MLP neurons of a small language model. Each row is named by its layer, matrix (down: output weights) and neuron, and shows model dimensions 240-431. Each number is 128 + 24 x the weight over its row's rms, rounded and kept within 0 to 255. Numbers have three digits each.
Before each neuron's rows, "raises" lists the tokens whose logits its output raises most directly, leaving later layers aside.

raises: "ats", "ers", "res", "rator", "er's"
L10.down1581:110181134156131115107103156099119167125109120109106114224169136130112105080131121143140102133108111135112121150126083132118091157116132112078073114142152185102096099120088128161131128109152124137088155142167142150132154126142183129107120119131090169112125095140170178125120113134119139140101127092128113116136106121155139138141078140092097138119105161130140125100161126162090124113095097143159137134145114117220128149137145094156155129146138134130121113148135120188132139124070115115145110111202115149127146139106110154157135106168132120081111148177139140155117121129144175140

raises: " wants", " finds", " comes", " learns", " becomes"
L10.down451:124169121149145138171118097127131086146134122144119090100137141145144122156112145103117127141142166097134129150146104097121114109128125079104110125159136138107140124068160088147102147114150155142097090160144117174114087146145105122126156128121124109131134141096131084186139184151178105100115112114105124108137167101110138118171124104108120095138091119116125089140110100149136130124120124147137106149149108156114118147122132102144124152125123174127135081108127145098140121122102107165120152079174108137122124137148154120111153154108193096108127162132177105147160165162103140112

raises: " produced", " brought", " raised", " introduced", " lost"
L10.down1574:099116153096145103202115150107144143102121119146136089125152117121121144117144123090152121125134144125110165118107127153100101141097128127125110105126129159108101130143095129127120152116107145122140136093126115107140132158123128138100125129143154132169164088084168120180116149149091139163140125155143116175125098150156124136146147111094123117126151084149123129130105138142124150148119149080128127137140118119089128095161162138163113135123116132093136140117086069000123154127111120118143112159133142151112171115094138146160118144145136126100122120139121168122122123135118162121

raises: " season", " Season", "202", "200", " of"
L10.down822:126131118140158108113115134181117157094107120057119104145106137136166149140151133131148119110125107124118128103118119066167109154123119116114118134077130165123070095089113141123152105093093138132070126122087134116113143166095165100104095111105121101137092146153119130162150112124150129129133137144132128128150122140142103103170154177123145123118116147151142155142106119100152130102151146097124062116091150122134156138128099136076174112126146109087125166145178121107167110115141132131159159109123112155147109117159134103094119132106125141120157178143123134133135122146139146132

raises: " size", " height", " length", " nature", " terms"
L10.down1953:159126131098148156075153136122150130174126118122154111151133142082103089136152124113123105119162147116122124152102126116134149158162154105124116109114154109144142135111125134166117138170140137094132167127139135170163095102115108132118109162144149092157125151122115118070139129138157160121133105167120102136118148118116122154133107137119070132112109109111137140128130125147135110141150150095110112080091095063093136092114145157132124161134169147092159083131161108130172162124128154158127150116153096125103133151118143137140149128114109120100125110122117121164133109120132108105

raises: " most", " cases", "rick", "rier", "rel"
L10.down1087:138147128135123109179132129157118094108169129121130088095102105117131138097120152124151136132176107156135069141141121134131146128124100106138123204137099122131178143122077144168119107146139108122124144144109128104143133144083124102115157133178139164090142149119143160143175151122100144137111163119115103126114144119140099096144118173134159148137125133135103117123140088135132156136100159139150129142109140120092084159141092112136120110129147146150145133078152104080131109093134123079142122081087093135108052143140079111089163129081140119131109189097120141157159143141144145090

raises: " injury", " problems", " knee", " disease", " issues"
L10.down638:114105120098179108090109107105106126140131130128119115156125147099124168057089104113159147169155124146104105122105151131083153129106112146131136113111132141162144115094124148161146131136145151105146104158121132132113132083136159154096151148172108163137182119106130097141177122121141160135146169119148177150112143145094095153143109109125145098115096115133116158127101131092124078158144123118104109112163125118093109158130155131168118152129107104145155152100123125064095116171116124102116135117107110081085113111136150091148142132137105135116111168126188128116128135131102152137

raises: " Michael", " William", " John", " James", " Edward"
L10.down352:124146127107132106173142142151140107119125140136105127095148108125137142168125160110116147115131145142097117136090156130111132179146112144158105141133105159152136132131144086147131099112153134105128113158135116125169111128107129092110097163102105170106154085116116134184114104125106116151118113156114083145127109108148065132119163115127179126148107081157136108139131147142145133161118121163133106146101125161078126131120060098139114097136128135097124122136120102137111123103094105125127090160116110094161153074129162132168150127132102137131131120153154132115104103136161111124

raises: " had", " remained", " continued", " played", " received"
L10.down1973:091110144126134119162093141153115175091101132151094079149130132140160122122184178126135138117091153091096147091115147195147088148144111112176108120152148143081105174124129117104132112152107118143157170133160115080085111174104111167127114150107120123150135131099149107123096126117110145112119169142153129152119090146095106158170142105126144121121151094130114134099149206159156143167154159120106128112154147136116146071157163124156123144117169114137105110144118082035161155123151143113133070122119115166110111122084124150198151108110124126111123115162117142128120105102133170127